{
  "num_hidden_layers": 12,
  "hidden_size": 256,
  "num_attention_heads": 4,
  "num_key_value_heads": 4,
  "head_dim": 128,
  "intermediate_size": 704,
  "vocab_size": 5628,
  "hidden_act": "swiglu",
  "norm": "rmsnorm",
  "norm_place": "out",
  "norm_eps": 1e-05,
  "positions": "learned",
  "qk_norm": true,
  "attn_scale": 0.0884,
  "bias": "none",
  "tie_word_embeddings": false,
  "parallel_block": false,
  "init": "normal",
  "init_std_qkv": 0.0235,
  "init_std_o": 0.0034,
  "init_std_up": 0.0235,
  "init_std_down": 0.0029,
  "optimizer": "cautious_adamw",
  "learning_rate": 0.0014,
  "beta1": 0.9,
  "beta2": 0.99,
  "weight_decay": 0.095,
  "lr_head": 0.00545,
  "warmup_steps": 333,
  "schedule": "cos",
  "final_lr_fraction": 0.1,
  "batch_tokens": 131072,
  "max_seq_len": 1024,
  "doc_mask": false,
  "train_tokens": 740900000,
  "max_steps": 5653,
  "dataset": "wikipedia_en"
}
MLP neurons of a small language model. Each row is named by its layer, matrix (gate and up: input weights; down: output weights) and neuron, and shows model dimensions 128-255. Each number is 200 + 30 x the weight over its row's rms, rounded and kept within 0 to 999. A neuron's up and down rows have the sign that makes its largest values positive.
After each neuron's rows is what it responds to, as a language model described it from the Wikipedia text at the highest values.

L7.gate279,194,158,173,121,222,173,179,266,244,134,231,204,175,142,253,210,218,145,245,168,242,178,224,202,184,186,239,177,183,202,221,223,208,219,287,211,263,203,223,169,228,182,205,226,200,204,176,227,204,164,213,204,161,207,196,205,181,201,180,214,195,196,141,228,267,225,205,203,163,198,195,195,200,212,250,188,162,185,218,240,213,179,210,243,198,207,198,212,175,194,203,202,251,200,166,193,215,198,181,271,151,181,142,184,168,270,181,235,224,213,265,160,202,123,147,140,223,199,217,181,165,203,194,199,250,194,232,230
L7.up279,212,188,160,161,227,226,216,274,225,221,162,205,220,156,161,198,170,196,192,156,196,198,205,233,231,163,197,180,133,177,194,177,186,171,240,200,166,142,212,191,265,222,154,150,191,185,174,166,184,207,232,204,170,217,185,187,238,185,219,196,159,150,203,214,273,226,233,188,222,167,202,141,218,225,197,235,186,255,165,226,158,251,208,234,159,146,204,151,187,250,211,209,212,207,153,153,147,216,216,236,193,231,178,240,230,210,153,226,155,202,234,187,180,162,209,199,256,251,246,192,186,211,218,218,184,182,137,140
L7.down279,187,174,202,225,162,214,188,186,216,227,148,172,212,225,253,180,198,224,208,207,155,275,180,219,152,173,132,226,212,173,139,195,219,170,200,280,202,233,202,182,217,222,190,227,176,205,218,197,243,225,159,251,193,207,182,146,204,172,218,198,219,186,149,211,206,206,158,175,204,170,211,212,187,216,184,156,193,241,253,186,226,155,203,227,144,201,196,185,198,168,188,227,227,174,223,188,191,196,242,202,203,233,182,214,198,178,174,203,184,166,162,180,188,223,212,224,164,200,277,280,186,222,280,219,174,164,177,122
Responds to: Words inside proper titles. Word pieces or words in the middle or end of multi-word proper titles, mostly albums, songs, shows, films and institution names, e.g. Who Are the Girls, Law & Order, Fear Factor.

L2.gate360,133,165,171,183,193,200,182,238,167,171,202,234,170,194,208,213,210,212,203,227,257,225,175,169,172,148,225,176,212,193,162,264,143,208,170,194,140,207,234,135,180,176,227,243,159,202,185,184,198,192,204,214,146,228,190,165,180,222,188,129,166,234,194,163,171,218,240,278,185,227,220,145,190,228,200,199,212,193,201,184,183,172,215,205,162,183,153,213,283,250,121,207,186,206,194,207,221,193,235,218,233,226,185,201,217,152,184,219,220,171,257,238,182,212,222,190,196,166,197,234,158,199,245,202,216,214,196,195
L2.up360,234,245,172,179,262,249,199,210,231,167,163,152,172,157,181,219,238,200,205,240,241,215,216,194,183,168,231,167,233,209,203,235,176,168,183,190,181,197,222,176,213,198,191,212,215,228,214,162,211,210,190,166,168,184,150,153,220,206,200,179,222,140,199,230,188,214,180,249,215,188,218,194,229,188,195,161,184,172,163,176,221,207,237,205,155,171,198,201,254,224,181,173,226,211,140,176,252,149,229,247,190,234,170,221,164,222,163,263,214,236,194,218,233,188,201,168,244,210,204,190,216,181,163,206,174,197,234,249
L2.down360,213,251,219,188,156,224,262,173,246,189,169,168,197,230,165,201,186,180,148,207,206,214,203,217,177,194,120,186,241,206,215,200,193,211,215,251,242,194,229,242,204,223,197,176,220,162,184,225,226,238,127,200,181,152,162,247,166,218,200,224,293,132,190,208,208,234,227,234,239,215,161,214,205,159,253,193,223,215,224,215,188,200,195,200,160,192,229,172,176,222,225,214,260,233,190,192,164,210,163,212,186,157,222,222,230,216,174,166,185,204,209,201,179,220,192,200,173,213,218,143,183,121,164,211,199,211,157,193
Responds to: Multi-token proper name completion. Final or later word pieces completing multi-token proper names of organizations, places and people, e.g. City Council, Lim-ited, Lynggå-rd, Gal-ile-e.

L2.gate511,178,220,140,207,253,143,168,131,201,190,205,164,230,191,182,224,164,101,189,177,211,203,159,185,180,229,243,208,142,175,183,174,231,201,209,180,206,235,235,228,210,260,186,165,244,182,241,182,228,165,178,223,177,227,243,261,230,253,207,228,178,227,172,177,231,196,201,185,184,203,202,171,177,256,188,216,188,194,211,166,142,208,213,190,179,163,187,238,203,221,157,226,174,225,166,185,212,274,171,174,145,201,176,185,250,193,185,177,205,213,182,186,241,162,172,139,154,185,203,179,143,202,172,214,200,177,177,177
L2.up511,173,211,229,248,208,193,232,183,192,210,211,141,198,198,148,212,218,138,228,194,141,185,156,233,196,295,169,224,210,176,180,224,187,182,217,245,251,207,156,309,193,261,199,183,174,221,227,195,183,201,161,208,246,199,251,200,169,239,187,190,185,157,205,138,231,205,148,129,134,250,195,244,198,217,207,182,148,286,188,224,194,204,191,216,226,234,188,193,148,224,253,246,177,190,188,193,194,170,176,203,200,177,157,196,194,248,134,180,168,204,188,229,191,184,182,204,150,171,172,211,208,207,177,200,168,235,183,131
L2.down511,240,218,226,238,187,228,229,194,202,220,219,216,160,178,212,167,197,149,198,183,220,228,187,169,219,234,180,249,204,232,211,181,141,214,233,170,209,254,177,188,221,213,240,247,190,246,164,206,231,189,214,225,156,243,141,223,173,182,176,211,228,193,178,164,222,203,179,158,176,208,199,220,263,210,226,199,177,212,200,196,239,182,227,268,205,240,196,236,184,160,221,229,179,200,183,190,220,195,193,135,237,177,177,219,199,225,199,217,152,221,170,254,238,203,212,238,249,204,193,211,235,212,211,233,241,162,162,215
Responds to: Mid-word subword fragments. Short vowel-led word-piece fragments inside a longer word split into pieces, often after one or two letters, like f-ib-onacci, equil-ib-rium, R-ou-ge, c-ou-pling.

L9.gate115,152,232,213,135,182,227,191,217,168,168,212,230,161,183,209,153,169,181,218,139,238,210,231,202,176,208,216,161,248,236,259,152,197,229,216,233,225,196,203,222,169,215,220,151,156,155,161,224,197,170,201,226,220,209,184,189,241,184,215,220,216,184,173,211,196,156,157,172,195,216,181,147,184,204,191,186,173,241,233,269,191,206,144,238,144,156,167,182,244,205,191,165,231,188,243,214,235,199,219,206,185,140,173,154,168,205,213,207,216,218,177,223,172,155,222,136,210,203,204,140,202,207,237,231,202,236,228,243
L9.up115,173,207,213,208,211,193,191,218,239,210,192,212,182,198,198,221,217,219,246,201,151,213,194,191,205,192,180,187,143,185,182,200,214,207,219,229,153,174,273,199,199,218,238,273,159,236,164,179,211,185,187,194,184,155,220,263,196,197,194,261,163,166,204,244,192,208,200,234,211,240,236,147,173,179,256,203,200,220,233,142,222,216,188,189,272,234,198,180,172,221,181,195,248,197,166,208,242,161,120,191,194,174,212,165,197,208,250,203,242,206,225,129,192,203,160,167,167,210,217,179,127,201,202,222,160,208,188,197
L9.down115,177,204,201,179,215,177,178,217,238,205,150,212,130,163,198,205,226,135,202,169,175,194,164,199,248,203,210,193,171,173,184,206,252,209,179,244,169,190,161,261,217,212,182,205,202,255,151,183,165,170,257,164,296,236,194,209,227,175,220,192,178,217,183,173,196,160,173,230,175,193,184,211,196,214,202,225,174,189,263,202,170,222,216,161,225,236,171,213,224,198,190,177,201,192,183,214,238,224,238,250,238,153,156,268,247,216,239,225,215,238,199,183,210,190,221,190,196,180,247,185,145,229,217,167,241,160,173,201
Responds to: Inside title and name starts. Word pieces or second words near the start of titles and proper names, especially quoted works, romanized Japanese titles and table entries, e.g. Bing-o, Dark-side, Catal-ogue.

L9.gate84,228,156,205,229,197,216,165,203,239,230,209,205,169,235,201,173,223,252,250,211,191,200,213,163,225,157,168,220,156,229,214,182,265,251,209,186,164,178,246,226,196,167,154,225,158,254,214,181,239,183,223,176,219,185,227,157,231,167,139,214,161,230,185,193,174,191,198,210,173,202,210,140,189,184,206,219,175,170,140,130,133,189,217,154,201,177,156,222,219,203,202,239,206,210,191,193,230,185,130,144,191,198,191,206,163,237,176,252,217,172,184,207,183,141,202,196,178,200,227,169,240,193,247,178,144,256,202,204
L9.up84,154,173,167,185,196,129,191,217,215,271,220,266,146,202,168,263,135,186,219,235,209,201,181,247,206,188,179,251,164,233,171,168,203,239,238,190,177,216,161,258,143,251,203,227,180,204,268,163,210,184,186,249,198,194,185,198,196,229,175,195,173,191,198,239,219,217,219,210,194,194,274,168,232,155,175,216,178,158,155,216,231,206,181,221,247,182,211,216,209,182,184,212,186,238,171,166,218,198,154,162,163,195,162,196,158,223,224,236,227,141,204,184,205,230,183,214,186,203,207,189,197,221,247,198,224,197,201,197
L9.down84,195,250,228,245,170,259,155,159,221,152,183,191,241,207,233,216,193,183,214,145,225,242,162,174,189,212,237,200,203,177,245,216,178,172,183,225,255,288,210,228,194,213,210,208,202,247,207,212,171,181,178,217,198,182,233,206,222,198,189,225,243,171,237,225,184,169,187,186,213,239,223,218,180,183,217,173,200,238,226,214,205,221,205,228,201,264,178,198,174,188,242,244,202,172,168,194,185,238,217,174,220,200,219,183,226,195,183,186,136,177,169,193,167,233,203,259,218,183,315,202,156,147,148,220,203,221,216,214
Responds to: Mid-name word pieces. Middle subword pieces inside proper names, often repeated from earlier text, as in Gl-ad-stone, Ro-ch-dale, D-ead-wood, Mor-ris-ville.

L9.gate410,177,189,142,217,253,188,215,125,255,172,198,198,179,148,209,163,194,210,194,245,166,212,232,196,148,212,139,227,254,223,222,207,182,229,169,118,200,236,232,191,195,211,203,177,205,191,201,195,219,136,202,259,193,228,175,239,156,197,222,206,184,183,177,179,223,174,163,288,143,201,209,246,213,195,154,211,173,212,178,141,173,270,195,220,149,207,228,200,163,231,201,292,176,191,207,186,176,218,177,193,212,199,196,211,186,214,183,186,184,180,130,160,192,149,230,219,168,153,196,177,209,210,197,205,162,199,242,177
L9.up410,193,197,206,234,175,203,214,190,187,233,210,240,196,208,200,212,227,224,232,180,228,173,213,247,201,167,192,204,244,154,209,183,179,194,234,200,201,214,216,165,133,212,208,275,216,212,220,228,203,193,177,229,281,189,238,211,218,147,257,182,199,177,236,188,174,215,217,185,127,241,263,173,186,169,258,267,217,231,222,199,176,213,227,234,219,188,169,170,204,173,182,240,177,212,172,203,167,209,193,211,238,213,214,238,227,187,195,209,220,196,191,253,188,137,284,193,227,203,206,174,200,205,232,215,190,227,206,221
L9.down410,225,180,215,222,204,217,167,126,198,184,207,193,262,178,216,179,209,261,190,196,219,198,192,175,190,182,208,200,230,238,199,196,249,185,136,197,206,182,219,197,226,210,156,173,149,218,190,215,177,170,227,163,202,207,187,218,154,182,165,224,204,225,196,200,234,168,219,145,204,249,202,243,216,210,168,278,238,236,171,195,206,243,171,220,237,202,129,226,141,189,258,176,258,232,190,201,226,212,147,220,198,223,175,188,135,140,183,185,177,198,176,202,208,214,148,181,187,186,151,200,189,168,214,197,164,209,196,216
Responds to: Word continuation pieces. Second or later subword pieces inside a word after its first fragment, often in section headings or table cells: E-arly life, Ge-ography, M-at-ches, Sh-at-to.

L9.gate427,191,184,196,208,191,214,181,268,215,145,170,198,174,226,251,171,252,200,197,212,198,240,233,287,246,188,200,119,123,176,196,217,176,228,184,212,211,177,239,180,144,168,194,221,184,216,212,176,222,237,185,203,170,215,191,228,230,210,241,233,276,199,184,202,175,222,178,248,201,247,240,203,224,183,205,134,174,245,213,236,159,238,201,203,240,233,213,238,224,208,171,223,203,173,188,198,207,168,144,183,201,174,180,208,180,220,200,225,200,171,221,217,172,227,197,142,218,192,239,210,175,192,185,252,192,180,195,215
L9.up427,154,224,179,225,150,224,185,171,131,192,140,180,164,208,209,220,219,183,180,231,190,213,177,193,236,229,186,221,250,164,235,245,175,226,150,174,185,225,206,156,202,192,289,235,237,230,214,184,200,232,199,213,210,172,188,184,230,237,255,209,180,169,283,191,165,246,192,192,202,175,259,223,201,212,170,179,187,165,182,236,188,144,206,191,155,214,243,155,198,196,162,105,217,165,177,228,173,223,229,264,189,245,276,244,205,164,132,211,206,181,206,201,159,193,207,209,181,195,168,222,181,213,221,187,180,204,234,166
L9.down427,190,199,254,195,218,196,199,201,277,169,164,249,187,190,203,245,183,225,163,235,159,259,220,188,198,209,192,130,189,216,205,162,201,138,225,189,163,219,232,220,167,149,176,221,236,180,199,201,177,136,190,208,217,191,267,174,206,262,204,215,183,182,185,217,218,239,236,250,183,160,178,169,171,225,148,201,215,179,200,156,238,189,197,169,197,220,240,228,195,202,236,252,185,225,162,223,192,121,204,197,208,185,213,206,191,216,196,231,203,180,190,167,205,214,243,193,178,163,240,176,201,175,258,167,188,175,262,222
Responds to: Repeated name endings. Final subword pieces completing a proper name already seen earlier in the text, e.g. Albion, Ferencváros, Takealot, Tamil Nadu, Rocksavage.

L2.gate473,225,185,207,206,231,194,218,183,138,209,185,221,218,195,145,193,244,241,222,179,219,180,216,189,194,226,248,227,215,206,191,171,283,168,192,241,245,204,243,267,136,209,165,214,200,161,214,153,192,180,261,215,175,174,179,260,180,148,212,189,225,221,193,165,216,217,201,176,205,223,143,184,191,206,179,190,197,229,208,208,209,221,165,211,253,240,238,213,191,184,172,209,230,224,164,203,147,184,152,218,150,208,205,208,140,209,216,168,229,217,163,256,191,235,150,245,229,189,213,198,217,204,196,193,189,214,210,214
L2.up473,215,153,156,239,198,274,229,169,147,250,259,241,170,228,145,206,235,182,191,181,178,189,230,146,221,218,188,274,228,190,231,251,269,242,233,202,247,202,200,183,165,236,155,171,206,156,224,186,217,211,269,196,175,174,188,207,204,191,231,246,219,172,119,175,241,195,209,220,201,204,196,230,233,241,255,140,193,198,163,238,166,163,155,223,229,187,188,152,218,236,176,188,207,190,170,182,200,210,141,223,189,199,245,208,142,219,173,228,224,232,192,197,182,224,171,224,187,183,250,158,228,180,226,172,207,178,161,252
L2.down473,191,224,181,225,136,228,190,232,235,182,163,203,240,183,193,203,151,211,209,156,177,236,221,235,207,201,181,219,179,226,162,201,182,206,216,179,166,198,186,220,158,187,233,205,234,184,181,197,212,178,180,248,222,187,188,208,218,206,165,177,196,192,208,216,223,146,216,200,194,218,229,187,182,194,208,195,196,193,229,209,187,202,259,194,188,167,163,221,196,226,192,218,209,195,185,144,204,212,204,180,160,204,203,167,202,221,182,178,170,191,183,196,221,223,242,198,143,180,262,186,218,115,222,233,203,226,223,123
Responds to: Mid-word name pieces. Short subword pieces inside multi-token proper names, mostly people's surnames and given names in sports, election or discography tables, e.g. Abd-ell-ah, Doug-her-ty, D-om-ingues.

L7.gate666,174,197,154,208,210,194,184,229,246,222,216,147,178,253,278,235,217,219,231,153,216,220,219,182,181,191,239,184,241,238,179,245,208,223,209,221,138,203,157,212,163,180,185,222,196,202,243,260,211,179,183,226,161,201,163,206,261,189,175,178,206,239,193,216,232,161,210,170,188,200,210,126,215,219,199,271,149,228,233,183,178,211,165,233,242,227,178,219,222,256,190,191,193,152,243,220,216,215,245,199,177,155,219,202,159,212,177,189,253,200,181,120,171,205,194,149,190,210,210,211,140,207,167,227,165,197,228,238
L7.up666,167,198,213,169,196,192,205,151,153,223,168,172,208,194,170,223,210,240,172,202,162,238,178,147,216,184,167,215,164,132,161,196,205,199,197,169,217,166,235,192,193,169,193,192,211,206,219,159,177,220,169,180,232,186,215,184,204,203,242,210,233,163,254,232,177,209,234,206,160,206,223,223,182,188,202,200,218,235,214,209,164,224,256,194,173,189,208,221,213,192,179,172,230,165,187,264,186,179,206,191,165,216,239,189,200,203,192,221,205,227,195,209,191,220,205,215,169,152,210,175,236,179,244,191,161,209,132,166
L7.down666,255,178,210,246,218,179,203,170,222,181,245,175,203,218,265,195,220,179,255,228,276,139,240,223,168,181,245,172,245,216,233,228,204,163,235,173,156,242,195,211,194,205,220,281,151,207,225,244,192,198,169,203,173,222,133,185,236,212,202,149,246,215,220,212,229,211,186,172,186,153,198,205,206,195,185,206,136,212,191,192,224,189,189,221,199,174,146,186,231,229,179,213,146,216,224,217,181,243,232,227,183,146,199,205,230,215,134,168,247,175,182,180,185,189,212,203,211,219,206,241,168,197,130,195,168,213,246,249
Responds to: Section heading final token. Fires on the last token of a Wikipedia section heading, just before the closing == marks, e.g. Geography, Reception, (2019–present); weaker on final table cells.

L7.gate126,163,229,153,219,222,213,216,247,224,169,202,197,236,200,250,180,184,203,175,191,169,266,187,198,191,189,147,208,234,166,185,144,190,214,178,212,212,148,194,212,159,195,239,178,221,227,213,183,231,204,168,163,219,154,194,176,193,247,226,182,204,174,207,202,197,204,169,200,230,262,287,185,183,188,245,199,222,200,196,192,189,181,225,206,181,142,117,199,190,157,185,212,210,245,174,149,187,199,176,195,263,187,158,202,205,231,240,298,154,194,201,199,219,239,230,194,194,180,226,157,184,170,138,186,217,208,210,197
L7.up126,174,199,182,161,224,181,255,211,230,166,214,175,214,213,240,206,223,213,226,246,165,224,260,213,206,206,131,232,207,247,161,247,208,254,209,190,173,206,230,168,241,146,206,174,165,199,232,182,232,199,123,192,138,175,223,192,185,187,185,182,227,194,254,222,177,233,169,235,209,191,195,153,185,224,232,174,209,210,213,210,243,148,191,230,179,178,211,190,203,205,172,200,207,209,184,194,225,218,212,208,243,186,226,246,173,178,226,268,226,220,214,222,240,213,232,192,239,193,179,142,207,151,201,186,214,243,184,230
L7.down126,203,209,210,213,206,232,104,160,247,170,190,185,197,265,210,221,217,257,167,223,201,223,221,182,248,257,227,182,175,200,178,151,196,153,202,196,193,189,205,177,165,243,208,198,212,217,179,174,180,206,209,194,164,172,231,152,217,222,164,232,188,204,202,197,254,222,219,186,193,177,212,195,182,175,189,191,227,185,207,219,209,191,187,165,191,202,203,229,214,180,194,193,206,159,225,213,183,189,196,197,177,202,218,201,244,147,144,185,227,205,221,218,125,192,190,174,180,251,226,274,174,246,197,223,178,204,219,220
Responds to: Repeated proper-name endings. Final word piece that completes a proper name (person, place, company, street) already mentioned earlier in the text, e.g. Takeal-ot, Rochd-ale, Rodrígue-z.

L9.gate623,185,205,231,215,206,173,199,151,200,219,177,182,200,162,192,184,140,157,225,169,228,213,182,215,259,252,220,214,229,173,203,216,219,258,211,186,185,143,203,202,265,157,240,142,163,215,227,221,209,173,197,187,155,206,253,202,195,179,187,259,183,177,193,217,179,174,211,190,188,150,150,191,213,226,157,185,229,160,162,150,223,199,157,192,172,250,210,167,160,211,199,274,225,156,220,129,190,235,156,195,247,229,238,209,203,259,158,195,211,232,179,197,194,198,205,194,184,269,190,177,187,214,224,224,213,194,224,221
L9.up623,184,233,216,185,193,176,195,199,158,247,183,210,197,201,179,213,206,176,172,163,214,197,162,218,201,248,170,202,172,203,184,236,238,221,221,225,175,166,179,266,266,218,176,195,202,195,158,192,217,168,168,218,250,163,235,211,248,208,212,247,231,214,151,234,150,208,198,205,185,192,261,203,193,186,176,226,193,221,191,139,229,174,229,168,173,193,161,194,163,175,199,192,169,184,166,204,259,214,188,204,158,195,220,215,200,196,172,219,173,212,160,210,169,158,148,223,172,191,233,196,243,220,243,244,183,259,233,206
L9.down623,184,193,218,226,230,205,187,184,167,156,180,191,235,180,181,189,189,163,166,220,237,270,218,218,234,176,222,214,203,135,179,191,184,200,178,186,226,202,219,227,204,193,179,173,196,214,179,200,230,166,225,262,216,182,179,247,192,228,200,247,169,213,200,199,192,147,199,157,201,230,137,181,208,178,163,217,163,190,192,189,207,198,245,208,255,205,214,214,240,252,213,315,184,199,214,178,196,206,169,178,219,225,174,227,234,239,206,188,149,139,199,186,280,195,202,195,224,201,190,223,213,249,177,202,220,189,159,282
Responds to: Mid-word verb stem pieces. Word-piece in the middle of a word, usually a verb stem right before a suffix like -ed or -ing, as in del-iver-ed, res-emb-les, Adv-anc-ed.

L7.gate703,194,170,160,161,190,186,205,228,252,160,134,216,137,179,194,204,204,201,191,232,173,206,237,191,173,206,180,217,153,210,204,221,198,196,219,178,199,201,267,235,219,162,250,245,177,203,192,190,204,187,185,211,118,187,271,226,251,231,185,191,249,180,227,251,165,250,200,249,219,195,249,155,202,171,231,143,210,203,177,263,186,207,178,196,191,194,188,198,206,170,195,177,180,266,192,270,187,168,165,218,213,169,190,211,167,212,225,223,198,183,254,154,205,204,201,179,181,189,216,124,187,181,159,280,197,175,164,206
L7.up703,192,159,163,203,232,138,180,268,182,247,135,191,214,223,195,215,186,179,168,159,234,237,211,224,214,265,175,206,268,214,210,135,198,248,189,234,195,190,146,225,181,187,211,174,162,186,251,164,224,216,202,203,210,154,214,163,181,242,211,198,190,194,186,210,233,186,177,170,183,214,143,189,186,179,195,216,258,187,156,219,250,188,248,167,211,195,239,228,218,168,205,210,211,210,174,172,223,190,188,192,242,230,147,168,173,274,215,190,190,196,169,225,218,193,230,198,163,188,225,200,210,161,257,205,196,169,228,196
L7.down703,211,200,216,173,216,243,203,178,156,194,254,238,188,196,216,191,233,262,190,205,191,216,245,227,200,182,205,168,203,174,235,192,206,240,194,203,198,215,270,199,211,178,192,189,209,216,274,222,168,170,199,156,154,146,214,190,219,234,208,179,225,208,252,178,161,232,175,190,247,203,239,226,221,241,157,210,149,214,165,220,175,143,178,184,189,234,111,224,180,191,247,231,190,192,189,254,114,226,198,187,215,208,204,205,167,194,197,250,151,221,209,188,230,230,204,152,221,169,240,169,150,187,170,205,226,205,177,184
Responds to: Proper-name final pieces. Word-piece tokens completing a multi-token proper name such as a surname, place or company, e.g. Camp-bell, Fied-ler, Log-an, Dod-ge.